{
  "d_mlp": 512,
  "norm_place": "pre",
  "norm_eps": 1e-05,
  "rope_base": 4680.0,
  "qk_norm": false,
  "init_std_qkv": 0.0417,
  "init_std_o": 0.00819,
  "init_std_up": 0.0417,
  "init_std_down": 0.00501,
  "lr": 0.00635,
  "decay_fraction": 0.73,
  "decay_shape": "linear",
  "batch_tokens": [8192, 16384],
  "steps": 8097
}
MLP neurons of a small language model. Each row is named by its layer, matrix (gate and up: input weights; down: output weights) and neuron, and shows model dimensions 0-191. Each number is 500 + 40 x the weight over its row's rms, rounded and kept within 0 to 999. Numbers have three digits each. A neuron's up and down rows have the sign that makes its largest values positive.
Before each neuron's rows, "fires on" lists the tokens most often at its 100 highest values on Wikipedia text that the model never trained on; "fires after" lists the tokens most often just before its 100 highest values on Wikipedia text that the model never trained on.

fires on: "v", "en", "im", "iv", "yn"
fires after: " d", " D", " pr", " Le", " In", " de"
L8.gate245:555525452529528472414441416472487519446492543482569481438447454478492470589531514511531585499495521528525442422421552483507520432480550458449465463442459522488488514555493490490515492549536551486515543501484568504494431511477551454507475469527538442477527580437528518465526513516502527483447545465524515503600504470503579487480427506479411481461524544494504598513528398476492549507522572454477479536550440517522477553557534533456448486455581516472510438539494479474493494469454551480507433528551443489478478516511514488452463469531451450527493486484483477509477519523460516527
L8.up245:525611478511475442502467545507526455484546442525451452511473509420421521496494516463449488512528452587490473499522443443464512498515475465519467521544525536426490557477538517487582509440467500592477528465480525510432502565499499543507519592482584494476548506466547504471533491435464511482467505578534464491497517567487571463492509504507494451537552482437484539498455502535465433517545496575484516406520540454474446527507557496517534498470463559503485518473448463525511496495501529453442538497468478527475607565510597514456537456506546518554430510511499526467471493532443565548
L8.down245:486484512494485492476439464454483514474515452509476518520443507511469467479519497493505516485492483472556465545471502531481528537491457576504532479577541499456465451568514476499549455569480526452502503471515489514481559459462474480489431535475557554504525431487457550484554440541519443504431559479489548570542482495576522502399500523549458492550503472490474520510510538496568500431540544431572530541548475598509494494466504552527513435460501489479513569489582522497520496460518485510595484618559588479502504469510476479451477491562578383485515461528506540447484524430493558494

fires on: "ock", "at", "ay", "ote", "g", "ow"
fires after: " St", " st", " Pl", " v", " pl", " to"
L5.gate400:479465463453500537497498508404462452472486462446474471460470452556498478549511561421432480500494490531525420502467573489535483421516514492432537512513466530484472547480506531503505543530443510497440515501545568461542490538494544543485487514519588452516500488471520537494526540406489609468496493536511532495561555531432534506538458462427507515484502520478489489448532492497503452548497477542399472450526479476478524526466512523443497497508564560527518585531537516458455430484487463457488464380436473478523596560527467487470463488465475558451487581409488509516497493487482488536
L5.up400:473464464493515559502460486482528490546460459479462476510471468494506494465516474535533531513379553479515502506492549522499546459467518522481517528558526514503454500561555470566434483495493503479588436489585502519563496470484434469502448432556539515517547510515497496466546543502485554466542461503461559555503474459500518530506451476503441530447473488426461555436472491543504511550434420508491503533523541545470464475435522505432490511547579496556507518452460512467467535501570474492561511506525532465570440579530457578397464525500414547525391512466442508531442541516505490508
L5.down400:471601446475470528470590435488479538512492533419432447484514482436516580484479522472502466469510478455512470501515491455467502520488532545443495441537460459470537489513534497436436456494495529520466558509510536518551467531473571441490522433513514497477485513478496518458563542441504510459462493562547563482504505527482459459481528460464448483450597443499475422522476558456507556514552557530551445592462494521484543479504508531454510592430527547496504472540396534482473521494548472528524475433470473518517477408504543504481504534455512538482585542472499503470476559521442437526

fires on: ",", " As", " which"
fires after: ".", "3", "6", "9", "2", "5"
L8.gate331:526471442559457508518491503505380443511539443544441511448527550490522545531524595477438459595504488494483491445544526376452465550511504550473502564506507485528544447434490475481496464537483503506522488452516451454466547534507468458533530441474493504441579475495527553440552551519512448574500534525528524517507504557534493479480521568419512518562413505499454495469536505453492458519520505499538509497407485449583524541532534497546480514502534509536502423490537493520506509489541533503504473437500515532430521562565488486473551507442530520533483499550488469493512614542486474541
L8.up331:554500511525516544524449471498545497495531437476559496509473534486538531568438422448605468434459530539485506455452508498508541519519502576507473524467419510522574530545572516475484513597493482512518504486511508503525470525547508496467531500503450542520547514556428500494522401462481498461601506543481502494512560518489457464571465526524498613533554578501516514465588499545502532432476521523547512501540524508526514514510503441472477402496542511564484557493508554475504494489527472496502426506546583539544431532495566425461447505545522476523519489520532398517519499510528482480
L8.down331:513482559506524498429533491475586436463531535512529494515531501466549494532484498487541428563489466519542446508413491545527533462608512577487540537554534480480438487490526557483509448541485463482466485398471514473491505479475553499499535472531408536532464437573483508499521414488457538525485444532519474494522494479426472511467510491498498503536527519483532517641520540448474523467494579486527442469492473561420531521460506475539526422556536475496488492430524497409495505504520464488439501461569493561455477488484541454503562503507551535529489487440542458528533427528464536532

fires on: "em", "op", "re", "as", "ol", "ost"
fires after: " C", " c", "C", " F", "re"
L6.gate259:400577544468465530449557558538471549502503533553524471567460544515444539502535466403554427477492459506546468486525509481489514583507516503512474474514532541537559465495470447471534496465437465444490492498519582431524535457492487485458503514461520432436604486539559474524453477508469487483515486557535467533511558574452409542495498522464526488514537486526451531573536477553491477392489448543472571474475464480505453481482479466495558487531474542496490477480491543521478489443471461530485462509468437434418529498503536497513447470457561460543440555525540525532520462532537476535
L6.up259:477490498446513532508512498458408490453468474522516437474512529561520456520586502547516475536535443439429489561470550506514465536448523509463460521523501471537496541540446518487447458455501532524455518487515520459559552508388470500517557490541544402513518476556465567444503496470442470482484425499520490485481456596495549451499508520518444472530508503546499527496477579519428582562507455524403550474492539527508459501584495532471556476559485420436567479472486491447432471543494487530537489533552483491454470507470507455526490452557503551482530553468512482460509514575564506487
L6.down259:460488552464496516501549546470491450450611470583543444527502532508447445535481423452469546447492481461480500499465542499476514557493551542511505514573587501539520488498440530460482493480494499499478534556450469475594506560500545486522532518520469483466546572508474479522412522551449517479460499554544556515463561571506454475511550493466541510506478513469506598437529524532515500494492501542470589541444517511478453481476533497463504571580501519459557450528487406522461482494489534475495504514444432580544499517491493453482536468484497542516578435498507557554582515527496550544

fires on: "T", ".", "D", "C", "V", "E"
fires after: " S", " A", " B", "T", " K", " M"
L10.gate60:513527576487465445467514470508605434473489508454474520489456467454558552563458490515547472583499556483539472488460498417560497540507495551473496571548474533523412446491491509540496395478488499541545432496535464501531586566457451436531470528594476491499503523447457509535468504525459518485450495551472522509482493531552497548504555484481489431527469534504548485462530476540526527473480583513543485509511502469512449542523480535460535520482484423550431523519572541508458462524492481445478525501534485568552567449563505463565586543513464491504485550446515468498501586487475502486
L10.up60:403472547507495545482434449467527558489400501442554500538535485503417488451568434466411495591516566446509511486475496505543540559466446452504449463527481409523515542478495485482528503507518484512524518503457533517498565521491456535532484467459501488491480553522446520496412473478528514488507567476503496593583500514497533460433484532471518486487487546451459428459496510457492566495514503514544484511521528531560609467580520520512519526541475488526511526536449484480567478507492477469437472593498406521473546517514450533475461436528545472526516510521507500438518545462504448437
L10.down60:544525466607517490534490513455514457450513512447525494494574481483580519487469511583575533615520469474434466482500538452528482497490525519524494376566502486501438446503482478492466505534473451458501513562509475549485529488480532478479476519561507513500496518432515480519569463564539502517467474549517417500504560458451504491457430574607454482507489516516532506527433546537485462412529534457484474525499440437500522541500480485464580585489521493520539444506536541512539546500518536548541500525562463510523475461552578507573552457467547518495505478541504517549511477541475441485

fires on: ".", "erman", "aint", "rian"
fires after: " S", " M", " B", " H", " St", " W"
L6.gate111:477494460573505454514499486442484511498520462465487482539480448535468480482471415567488478532570484442481545448513420492538422497481446476470433547568532456521467423489503505531535519491485529478522472455480539481542494533523556523463524469517499482513495540438457481469498525421600507463518511532481514507526550495464480459493553599487518509460495554462489488511442526486482486448547478514447489513515576498492447413503513561495569465596528472512518533553519457527514409516457553446457457486437398531535558494408528450476457536502511499548545473456494513599499522556501443476
L6.up111:532519527556465546577438471515577439434383504421509510482471551460537525503476487535524465483435565497506571528455466513542523502462443531451504465513505486467551543501480444599524460445526522484505475506498496486505456533552561472517546434522527522485461527472516574540495486477505516448476464401510584533496549497521562474543442503515516414487477465505484508481493532490537514525497500574508562538583532498501535470472566548498537469494511530536522508477533522494407520568434453475467477495490511440506483532455536427542515506545579458523490555520456424482503571540466468457
L6.down111:493468515481525442570439488467495415476532420505477504420472541464518597458494484539468504534487505483508547553487505501515493512418502512529487493516453508441528445557526540565419495450456534478468477517485553532542493518466484472498463491505554561448457499512539471515524479550512538485509441472585439518556472399493521469554412547594486477532481519496565547541505463469465490485472489474535491464560495487426493502505480509529532470538459512506456492446531502464494442459477557485488508490478494453511497522515456484495588449430602546518611395481429468553524500487474491528

fires on: "."
fires after: " M", " A", " S", " W", " E", "N"
L7.gate118:455463506514499495586475489407567519449536541494444615475517534429513490474514460506474550572503604500482490416474503529515447450488543562564497545521528513454460467466497483479518523538450555508511532456473450479494495497566509440519507491503478440504475500492565461577452528496502515542510560554541492554506459553546468514469464628510505495488462483513508508445461509478568551485503471533452454498560535465514583500523450502554554499514496518504486517499447484495468525432470472478532579487474436478490511471512521431480470496573554474511519527430509414518452556557475503428
L7.up118:481500573468506457526487533470498520431476492398500566549470546436463496512443447427530465501527532458486568489489515499527512539525514522539411507558470499481545480445488517505485521489501541414503424473476511514480487561500518473522567524520465505472489488450520483490419522539542462500440495478551526528439478451580488473446499513572569456493455523476478503447460501550531515530493604433484449465536576416550537486571542545527512443530438502521439531526464479498516528382446510535439475485541498518504409461482539464517507568551497552506498472484477508487419473522501491523
L7.down118:512479441497539530529503503500528494469568524483583449377457533521591587458446454530540485474482521432544530497489498581464528527459435595499468465496524556500459503457527537544521509475488472512500508435492539519549487495440485520500490541515480535483450512499547499477530537534528555489491553452522511596541534501478483520522454453604540454470473456512483513476439470515524476485544488465466497510482473502415519424537492534541550483517463459468555528438484517456476488463444572470526460474454566478487474458495470488542539475444447474497555371516451488525565493477470443551

fires on: "ut", "it", "ax", "ad", "ill", "an"
fires after: " M", " c", " D", " R", " re"
L5.gate333:443478500524454491499543574534559514487495505516455493518582523522480499470540397542540479591501428526577475459529515525503527512550466538532521538429548509601537516519517534411495485529472513506476530462464499498504501572535526518510530449451464575483452519538480470496445513489483511495556570532520510496420518434478547455503543493488515465506458583495441535496518519513585487521433536470491462521501509471446474527524518517574558556505496438452538509545531536442516494514446489486470622519550504498565519512404511503491522493522484470528523538460518444511622562531498546524
L5.up333:491501473549427504515490526532520504484491474457498599568570525401497503480588557536470493471461530478490541455553497526484527460515485566532534524486492618572556506518500562486527551516433526537516485484469503467487528523517545541484577499522486519565478547545481459525509543502507500478407479528499503430520502478501455480548441498453532515458495494574494478458506484502462387538490503480472492609541486480550470550479544515501447525587513500565476465525493448549470508464491512481494485484539531518444424511508494475533515546589503521540518515578510442488480504550570522378
L5.down333:511562455490498496536498434482513498456479490515452508474486554507511543502569497499522474468425591520482555516515470548522505515571488481484493499452476475510516490461501519557552489487555511489521498534502478499451435408508551498489522427508459591568472509449523593459475570522520534522402485530521412416478544543484502522538486499449484479479452559493574463464478488528488543471532497537464529568508515481577465532511501510469435554563428577570538459492506500510525496495474489495559477504501566533496443484536473450456499496569559541482560464536532501585406504560460507417

fires on: "ol", "oll", "ill", "a", "old", "reen"
fires after: "c", " sc", " c", "C", " C"
L5.gate78:511560489490441475427508563482444467416495463501516465526512488407468578513504543497536540547567467468533522594500494503464500486465459521474526486441519471518499519515459496510502546588416512466520524428509433432522516463507437567502509415491493562494516458496558533494568600399526454419568485550578523472514499503501554511467549470527509468529439500444545472481455464508569523486493533475548508512494469520544494431493525544549556508532482467465544448459481476538496493481483461476491505536511495395460520480447519444535472519518509502555477523457574523469522500522437507449
L5.up78:503510533493488524479520539519466547475474466482507480527501504496485481500514492473485529527580547425489535536513462531557514436537521495491500477522449468549538456492512539548427513511507569511522440463480565475535567548513493552461482520555496518523515514558487461452571577493470458429576543465552549467436443512529496408493498502481516452491474483562540566492407454527535527507496532619474474530508428535525453409459426463505475476509425476524468471504515522484479419462469448479496496519498491435542521561523433546541463507485502567492470509468503522442517448494471585379
L5.down78:454485530512451504559469578454463446426508498468535519489473498413580480423506519489502495489559426547477521438461482468458483508475528504536478474511448479487608511506516567548536510481478521467494494469423479427513513436539492524483501501516437438533535499437527471482553516453455471486564437541419492506436536470509538503528450482496564515453542526480520607450514522423463537508522517496578464471553457518444515492522504443469463517536430439540513525533473453497564532415523502431515536498518510508555557492475426454519534507489461505454552491515487455571518476460553553511

fires on: "3", "4", "2", ":", "1", "8"
fires after: "8", ",", "3", "4", "6"
L8.gate425:518486497449506558424468567494492452507508493507458526494492427433474481546477524408526480440549491405525460546477502501503464494483453545485458518435523557616446501461513492562504522532482500541515453483507548422445537509468503541509541475498489559454581504524538519491495491482465604495408547440526549516436521508505456506481525448401477571567493551426458448528439465502513492511514494480482509512483471493500472492521542533524445550537576488528497595516482536540440495450535491447516485506446536501535455443486509462439479451473481543460511587505502540489452505503515482432
L8.up425:479540435595517462518477475482412497491538491457523513511583490495522434447503481567572544544501515502449490547461477498489497477451513429548471489501510439462520467498426428500486496504497438551549542496507513548479462497468493501518513429509516407519501492564474501503435496570522533507552508536535450503548573491581505471528470422526534518500589452534458576464444535458548551474488515556553505486468387507492521515546483553480447506447483507517501527558495480534507538508518509526565534491507502526450438509513524557406476488484545550551463504437431491563573437480479516517
L8.down425:501547473558607495518476450541506481493503430449505516523478456503449519462471511480511530517553422632549536515527496464414530459485476591483532458499413482518510509505475488501576530499525480528556386536531451606500479538476508474506432506490495469496505523500438512461530503522490499470492471475521500535410432552486453541553530459496499565552468474483536487498572515478542395566469430486480455526494503545533501493543511452516468515575459536469436500477465543543531518515510460495585489488524475511517524412506462458556548540487442436504463548485495497502500529500518486548

fires on: "oy", "ri", "ank", "gr", "omb", "fer"
fires after: " B", " A", "b", " be", " re", "ack"
L7.gate199:489527483536453481529429476521506498489485513506485501595489639520547420496546461597512462490539498545500509451498555414488492568534530573506520500479526541482537414489492517479500472468496459497514526505482524448466488433517425502537535496576454590524513483498464439488501501465502567496474518465459476457462497498516475540545465499476524461481508474500527510607510531431494480474559536528508520510470462579477493453521488467493552532564490495551474555522523553476507446426579452499568503490588567544470543563483508428544476527479506445505548498534548422486567491498524440503
L7.up199:515536553458539457528472611490539508523463498465498465532501536458470493473543486486507495540484532502480464487534455437443452467546469476503522470570526510487466502472439498456445586526531490496481487448458428489543514490529513487510501579493518545455451455494437505461544524484483527413521498501573546498453573417489462467476589438528522537557528454508524505462516512547537499543445587568471498529548483461513516461531561578549473484562558433419513515517550573482451538533422434492514516525490517478506462456426427463517480485543540534495542508548569469536440527531515542493
L7.down199:531534517450560519460519490559473535486474490504463535407466497470519507519526506415416484573502475434536533554503486560449523540505542531539566480490599560543451546478442672477476531479541457502478516418521567537504462498493488536511510517470544454454543500481503541457513414439547490550464528468551488536575497589494501549477510474497519546554448539517501473496453460452500502507554504520513481547563499498533529500499512558468508497491529492465555462492581459521450481508472414534515535501495503497476499465575476534416401517501547454513526515509525512491501475489507517462

fires on: " res", "f", "1", "2", "p", "iss"
fires after: " ", " con", "y", " d", " the", " P"
L10.gate82:544521465529516519471552492514537432569484578466499567504480484466466505481469515470450538504462460498486530559485514503494425533563452559460477539487540563542501445539474560516539459545506552504555531553431471445548472396472569507501478504494515502532455508535527469523410513513460430468475514522513562461508506500450485488469583459482446540488450527550596450530568529451494488499539518482481525505552477499522488436446445411507508479541492431517481474471447460504533458478458579499557523478548516514559479527469445508556566522481526549521518520562513590547509522571513535567
L10.up82:486491551534486480562462529511576467528543443507434444472401528521543495562488481523470514467479526439449478476526582498441532475557524504480449476511507452521505540553458559523617415509471558525523511505529434458509499472538537452460518517501571478464476450526532509535525486498462463559554471447456474501565553520463497515500516538573471544490457484475457478510456486524485502496464501524578565490561542485458500562441468469579504544561474521524475539464450457558555482569479565539533454462499493494510546481453502490485493481517537499389459480502564612513479490531493557509
L10.down82:490458439488542483509544513449459503472471520486514572512523471425511500464451459526534470541531529575474560494427512502505500511539527504511463456513529486472520510500504516482483614457455530481547481593526479457502430525478515538575564494415531580474506507496554527502436498518490522464475543528599505432473478492496503550473441539498460558508515499461517489520457588478439523486504509491521517509470493492522451443429506497517458532499503491432512535542463510510493457515554536474510458467524430459588486520456543513483548543469460545399576552473457463568518459593621491531

fires on: "im", "ann", "ik", "p", "ov", "led"
fires after: "l", " l", "ur", " Sl"
L7.gate418:469451547492524511508525627532478471478504427541525470502388513543546496496500461483469486501481499485514471357496550474456409487499567495489518527470480522474489424550481509484425524504479487444483526519478507467446425574542499514580499569513471443438504538531447469551481527477483494446509532493484488458467389504492508477483539442505465458421475494519500534502478515456515516523534455514459488515562431522536465555485469504601529401532505484552472462454535408491502521494485465452528534513503498506530462490537456493511527464472508513541400502555482580468505529465492505513
L7.up418:479508508533541487436494519491537500531495502545531457520450538549486427496468501402500536473535527566502497487514489575476467464587500554557521544496508447415539524485469514541472472472548492497537508524564457539539439529431544581496576455501480528468516532539496489460395440458462513488500413482568436523477481449432415547475515445563500475463451502531468499520548495540540527550486481477514509502512491502509461477556465491460458498409540517459436471464508508473528548473492552457484515531416528529473554420522508546471510500455530541422444492475466564565436476470543513542
L7.down418:481462477497579452479498461586491542458549473532509558485504456501540497489513526504543465491492473478473526548547486512485558554498580557499543533470480538514500492449463498508467509559619522529420521513552536496534506549526465571488481462521452431462535476530519528510529479473583510426559493468468459497555486532522525538551557504456519512423496593570507507487547418528451513459458491527529448509570529554491550549467511509482565500527513545553553495529500486550512499538467507481497622531442452449507531505502454551507539537485531463627539469440483524524460550500482549520

fires on: "oll", " dis", "ann", "ort", "ir"
fires after: " M", " c", " m", " D", " Am", " R"
L5.gate180:465574425480601484489445504529431476483486470509483477499518474477560525472522495565452441560469537507547478558551525452497510426503510456436535562483591523489453449512513520422571540508463557517519515457519470550533470562509495467483495444483487558440492529472465469520515500491566499552491533558472508494462481520392491524504475499454475488536486489458472534525532531493455487480511481546462527575486540565529468558502501587556530554458510519529431500503535474470532534454495525477559522490514547579519541502486462491541504540466573537614549518437476580471532511417501469551
L5.up180:462488535534512515518519555542516487484460451465526521568521560477530436534565508470523452499488526478546508490501450447523515466495495470545523448442496506476421443470459444371509485497490542483537496470499537475476483488525500566535551484494535645441485452574439491470556471490503482492594496502478480500481510490479442541492526505439545490492471482477585501525513447485551514474502505478536514458420498449505444511433522545500519514522457461461441520517499455472506511536528513521502495485533516533521436483451589514550519527568587547530530467494425553529530428519514647477
L5.down180:484529517484466434547436436480476451553449459425504495514491505533477501558546496514528531524547450452492466487492553445502517500507519519526548471480499462477487510456573483501536530469454439474488559452529556520532486463521503542419510433499475590532519505525483452480560490499517493526472571450463486511456487512396492430506511430507518524500511478433490488511474489446457518511534476541573473579454523471613479508456499501445482494488540532461401499498431504533567526456522451580497493492472460458474529548512513451532417608590492465493482558545444539432535499504508438486

fires on: "im", "at", "5", "6", "il"
fires after: " J", " wh", "3", "5", "7", "6"
L7.gate436:564522476480524490511434539532465485560526435539492432445493524485513522562480516495529498483385470529479582499550532448484513504494491434491499488500509551552536488513444452435496474457505466533467420526522587542499522466480497468490571523529510492512511520456476505542453509588554608544456528440523468526507472564507508567452463506496486520502526420518558496467473463517471524503568464471491508388461442539585524568504500461523503433530528467508499508483488534529531394503489548465560401504516482528521498538492474527538453472494539458495480481576537587437529487519522514543
L7.up436:513487454532474512544480471511528449524500440612482462435517567417515517476452521511572395552472503422471601571512460462522456468511469446497521477448617494533522543550455518463530527491533492468476424503506584511498475482509489512486538475557539530475528535487490535527451544546503556488552491513522482557499443567521488530462420553479471531462454507513556487508539458520443518489561493459532495417508480519583580502498504509553505490465556497495455572528509464550510493532517499493587455489458519504525520545463514451553475468515539452516470562505512568465478468507493486569
L7.down436:501522489527518559510503468458517509465476418508549559529476516465491441508501466403538484538502434520495491484452481517521476573548537463490521502506415498498517452497585495481564559437487575475460488446573466531433500476493476550504463491458489531459507438507568441541516543446366497559478515510494461516522492508443509513569517537584482439566517510500504508503546485588477450525467451551563578488447508528519518509474472479480513480534552528512474486528462470443559531515531507570516547501551527434534543469480514570482499526526507511534574450533465434565529491487443418537

fires on: "1", "2", "4", "am", "l", " "
fires after: " ", "1", "9"
L8.gate135:499458515500554461523502529461493457479542473563525520445445451495412498495491523515470498470531475480472559485501440522561459488534503524490535515449486514481557490545463483512511482561539472463503489467510493415502513528499479523529540463526454545558494498463508481457493506542536433484489426466534472448543509471443488572462519467464541530420591489550448537496433493625539528531488546504463509519486568522556492484428524508560505431479466509508473416489492438554582514526582560486492445491502469518435421498424504531479557474582441483478457525560520538490584527473477569544
L8.up135:545561506487547501537491504525472444569457441511465560491476524446499463496441545509457512451508445549498525508490462512529495518385429535517465490599486426434518510512517509477506522461460481474530531541428487488442522508498585519463546423468487463584502541475551488479530524518469465509444533477535457461538445502510440529497520523522546520525436483605472497499536604476507536524472523598540520484507509525503481408563497449494510550473565495488569540507525510521503501563478548447539461489505470541424542454546521538480501490469434496489475534549456493432505569449558547492
L8.down135:547495507460554508494482497413493571467506433486508506493520536441461466508494466424485537418497482468422500530477492495489469525458521504553515556418387585454418540544542541549520463461490486580476528488540443479491553491516536536494532528526484482472475574464472512502521490559552477522425516483542574515502486504524463400530504485425527441475538439450517501491448468498456490451461532505520548528527470560489455542462457545510528544524516498434505484570467535526500526495507545439424491509548436477503518481420494468535471542500453470466484366476530527525514484454517524467

fires on: "1"
fires after: "3", "2", "5", "4", "8", "1"
L6.gate417:452497562485452526431437456497499440544492456429514504529533493482474506423491517514526444531508457546508512480497424514470537471467505474561467524428538515487530469505502554481508510439463485529508482506448537513486514573538601480455505422548492464463550485484519443493472492532474551524476488472493433574461554469559532506410435460544424522500432412564481460478475460495487501445493489381522480464520437557501498472460515545532497604534497507523489535560471532554569520477482537547573523576435516469449562511542461483476466526475474527525500519479480563491501521524546492549
L6.up417:465465513437515493470474455511511532516443445552460498457510486527536569496540473479412517501475500496466537585465504415525464506529521452503462550490522436472539529518478533486553526532454474437520448628449539555481559502493457465518458499408466513530540517512468497535499449483498524502555423497495504445471543514478573501488513445551463492480494549579484487532489492523488463499478581456439504425564448485471456449415515501485484522521487449479517496485488476568530560527513591570544557406547546470535478536546458513440541546465525533506519524526481554488520407454505497517
L6.down417:520542476464494536492516556516465512555520555456480538463501558454427451493445491532476516485490523556495491486449495558519506563484497501534561445542530585618560512461469534498523456489492502553509543409471512512551449454510460460515534424516495512486503455526517535461514575534464441451414552532476474548501520491527389456516437506465475499528562461536479544529507497496507473538533493558481516590489524513568506505550474451565518457505465527532435565553443490497537447511535467440435495569445498532457556453539505489539485479539418484463517492464535503545454556576499515498

fires on: "5", "4", "3", "2", "0", "est"
fires after: ":", " F", " f", " Que"
L7.gate173:604568459466513566481504461519468464489479479486485463528472455491549508566517468528404499481500408509494481521485546479507487472416467491501512539479530499535541460580502494445461480540581510555488421540486501507482589467526493476570542539451516510486534502518513560513522546515535484492579541541505575562490442532445564540476458500487538430531526491519572473557445475517575512493588481490507504508534532432530437539527487506533507527464496456500498560506561520603551529551551471469537499492523511440458451489484480482557493451458533500517467462450438462537502536399528526520
L7.up173:551553460492464525512535504486531506500465567486511544486457417530495436495447536491521569504539473459527518555524456498581478506420455556474457471516451444478495540556507409469439448488528474451537522482457542471514486553517488488439478503469486374570450518487469431470540495433525492474538529502538511422457540544470521470488559552538472493464450530481418591451453507553496501466502535493519525484467534553473470499554489521411484501477567493446460539606510489536493541522523508545488488453506567529469489380473504538527474469481495491485475470490449460510447455511474550506
L7.down173:463515473588524528559483517442487446555516450549512423525538524540495501499466535563543528535556503469454601545560516499519502541412451510474513507542446494508450519517503478555568473509532543458497484529425446483511515497489529471505500480483486485543495446432570445478500517536521502441463503548524469563473506516522530478520520590523491574414509461426471521584450514477556518483488562502513496488458424536473504470510459443454472553535490489494473501526460534585555434514464522491444482507403582477522510410452425485500527532482561502434503472503564450506531505482508548511

fires on: "ir", "im", "y", "in", "ob", "ik"
fires after: " l", " L", " C", " K", "l", " M"
L6.gate411:491470542572472553503555477484515574444544473534459474504492502516517491439489498479508534538509530543486472499463459549587498490439510473432532521524406483474510451525582519509446529485505439546487463400512528517569522548472454510502432449505505538498498417470508482556457562496585511493414568547521545532500489535524488513526554526535531479516513482519528520539479465501455510589529451510496496555549502488515450564496379535589460523528488537558489435547560474569586529499526459488502472538480493529474539509529475488505517485476472557484475456438495530516578556495594498504
L6.up411:491541486560514546497536459444503471550559551475448482451561537453516581529457448523493481491474521522452447439487507518495481491552474466469403467555470423561513451474527479491492471462446475498546516519502436485499555569406475477527522479459434546529547496499470500489447447483483453494549497538511495524544486493550415420542464553472519526517544464528487548508462522433452520468527470488497461513420517477453470514516479466537492472519543503453455492513427520476536479464451470512501432552455559476488551549508494474456584530497633507503504486528439608552553512545469539492
L6.down411:540503508597482483445474473512461573530443496529588544469485513529524575469474437495506480422474506468518403546475424488481505435474519462521582524483487508487491500459454497469471493478483535573530435513488484544540508496501540530572531567447558515474550452580483469450472630468492573544502496546488526533490526560447475438499482497467510514495448477525513518569456446502479456423478564490504505464582497452504531473458519527483538456497568522486504507507533445514511540378523507492478530513478513506497481454590529515516478472517465574507443503538517545505570478543509543529

fires on: "ut", "reat", "es", "ight", "ist", "eat"
fires after: " w", " D", " g", "d", " r", "D"
L6.gate138:499539529530463562462532496467472511497577523512508494553547494460549503492509470400499443473524526459473478452514567507483477462516454503488478509514518451498501518532531568498382542558485508522494568531491534520495496464519439509521464516452493472564539564437523543518486443490572484448447417572495500477508535454565556470502554537537459445515492480482437548490546486483454491499524455474393404578514554486513500524498475547487505542457499485430473429569470455558509495509435589455498563494478442477535502549467484448488475500474500516514529520571450484502508589441540508432
L6.up138:457515457476549556551518502571467457543533560536437571471520524510532451477478545579564467549473417469506598535568495528514508499545511476422453474462516518485481491472498511504574500541473449460504495519460498504464568466483527457516564510407494513558488489498507494528524523483529484430491511561502461415537539538567545468508473511542458487485489519465538435456549397562477529515534505466458504479434499501527513519475523441517424527460572523490575548496594543511496509505492586560510514499495526530466513529475520456457564481504485595500497434492485452552504530473570514550
L6.down138:503504530550564525484532550518522532530511476524474541511483500553523541467549471536541508558472454480460485525567529496497513534465459434571536515476497454518533487494452543458569516462564557484537447485467461486462517574484499464471460449393481466515468600430546534411573436528502487453506456491467432516522497525534556511516503517549597487502521490552503475521532469482467514471476498481477515535404490534469547417490559526474456462530496495466522450442572524500504578532458539488463500556529487513449422499464520452501449544496564428475511488475427423534559468459513484567

fires on: "2", "1", "en", "on", "3"
fires after: " ", "v", " V", " U", " P"
L7.gate423:553501503536481514436484472521529422576518510503470484521549423421508525522454473496433585561559544478444527494381481459508492471455469575422422492517460560471454517479488457553547484546495534389578487521479566446533464477494435510511408476494537463548525465466476516532524453516509557553486524516500542519498465521486534506460502485515412558437485512499554492472518526541549489540495512454508456493486512507557540491545533563497453492523497475486469516495442456574503560452513489466484508560488496487547502519517498516411478542455541580465439496436465549473483530468474530515
L7.up423:483471498491459509528443532418497472510529446492488515430482529489431529556539521501484506598518551445446503632457466427506509540518484582472536510505528455405532557485448464554540552499544462462510471496493478469465469405489474460511470525493542483467537481549538518503504490502588433506523509490511522469486511544510585528516519521457513524431503463491546487566535537568572546565508483548490426477537539471437522477511515542514524477531456490508540558486497411508423553518507534480447494475494509459564485422528536475474486497457566487507535449474500554478453451539461457435
L7.down423:480484484487573485463451457447507482514494477475483506483444466523567510507596522500481453578534486558477432474520484485515534512553449419534529479454445494505444388470404462441556493571533493466521519457453486476530369516508557502464481605501509505432497482494469469467476451524447465518548478502475572461420578538516451482507451501512501497495509542498546561568484541491481529576497509481474496487564522517502470505511559528496525499525497599497526507487489438580467470493485513467460504528506500416505502527542486505594503493509498531506481468426546531503578485496516564472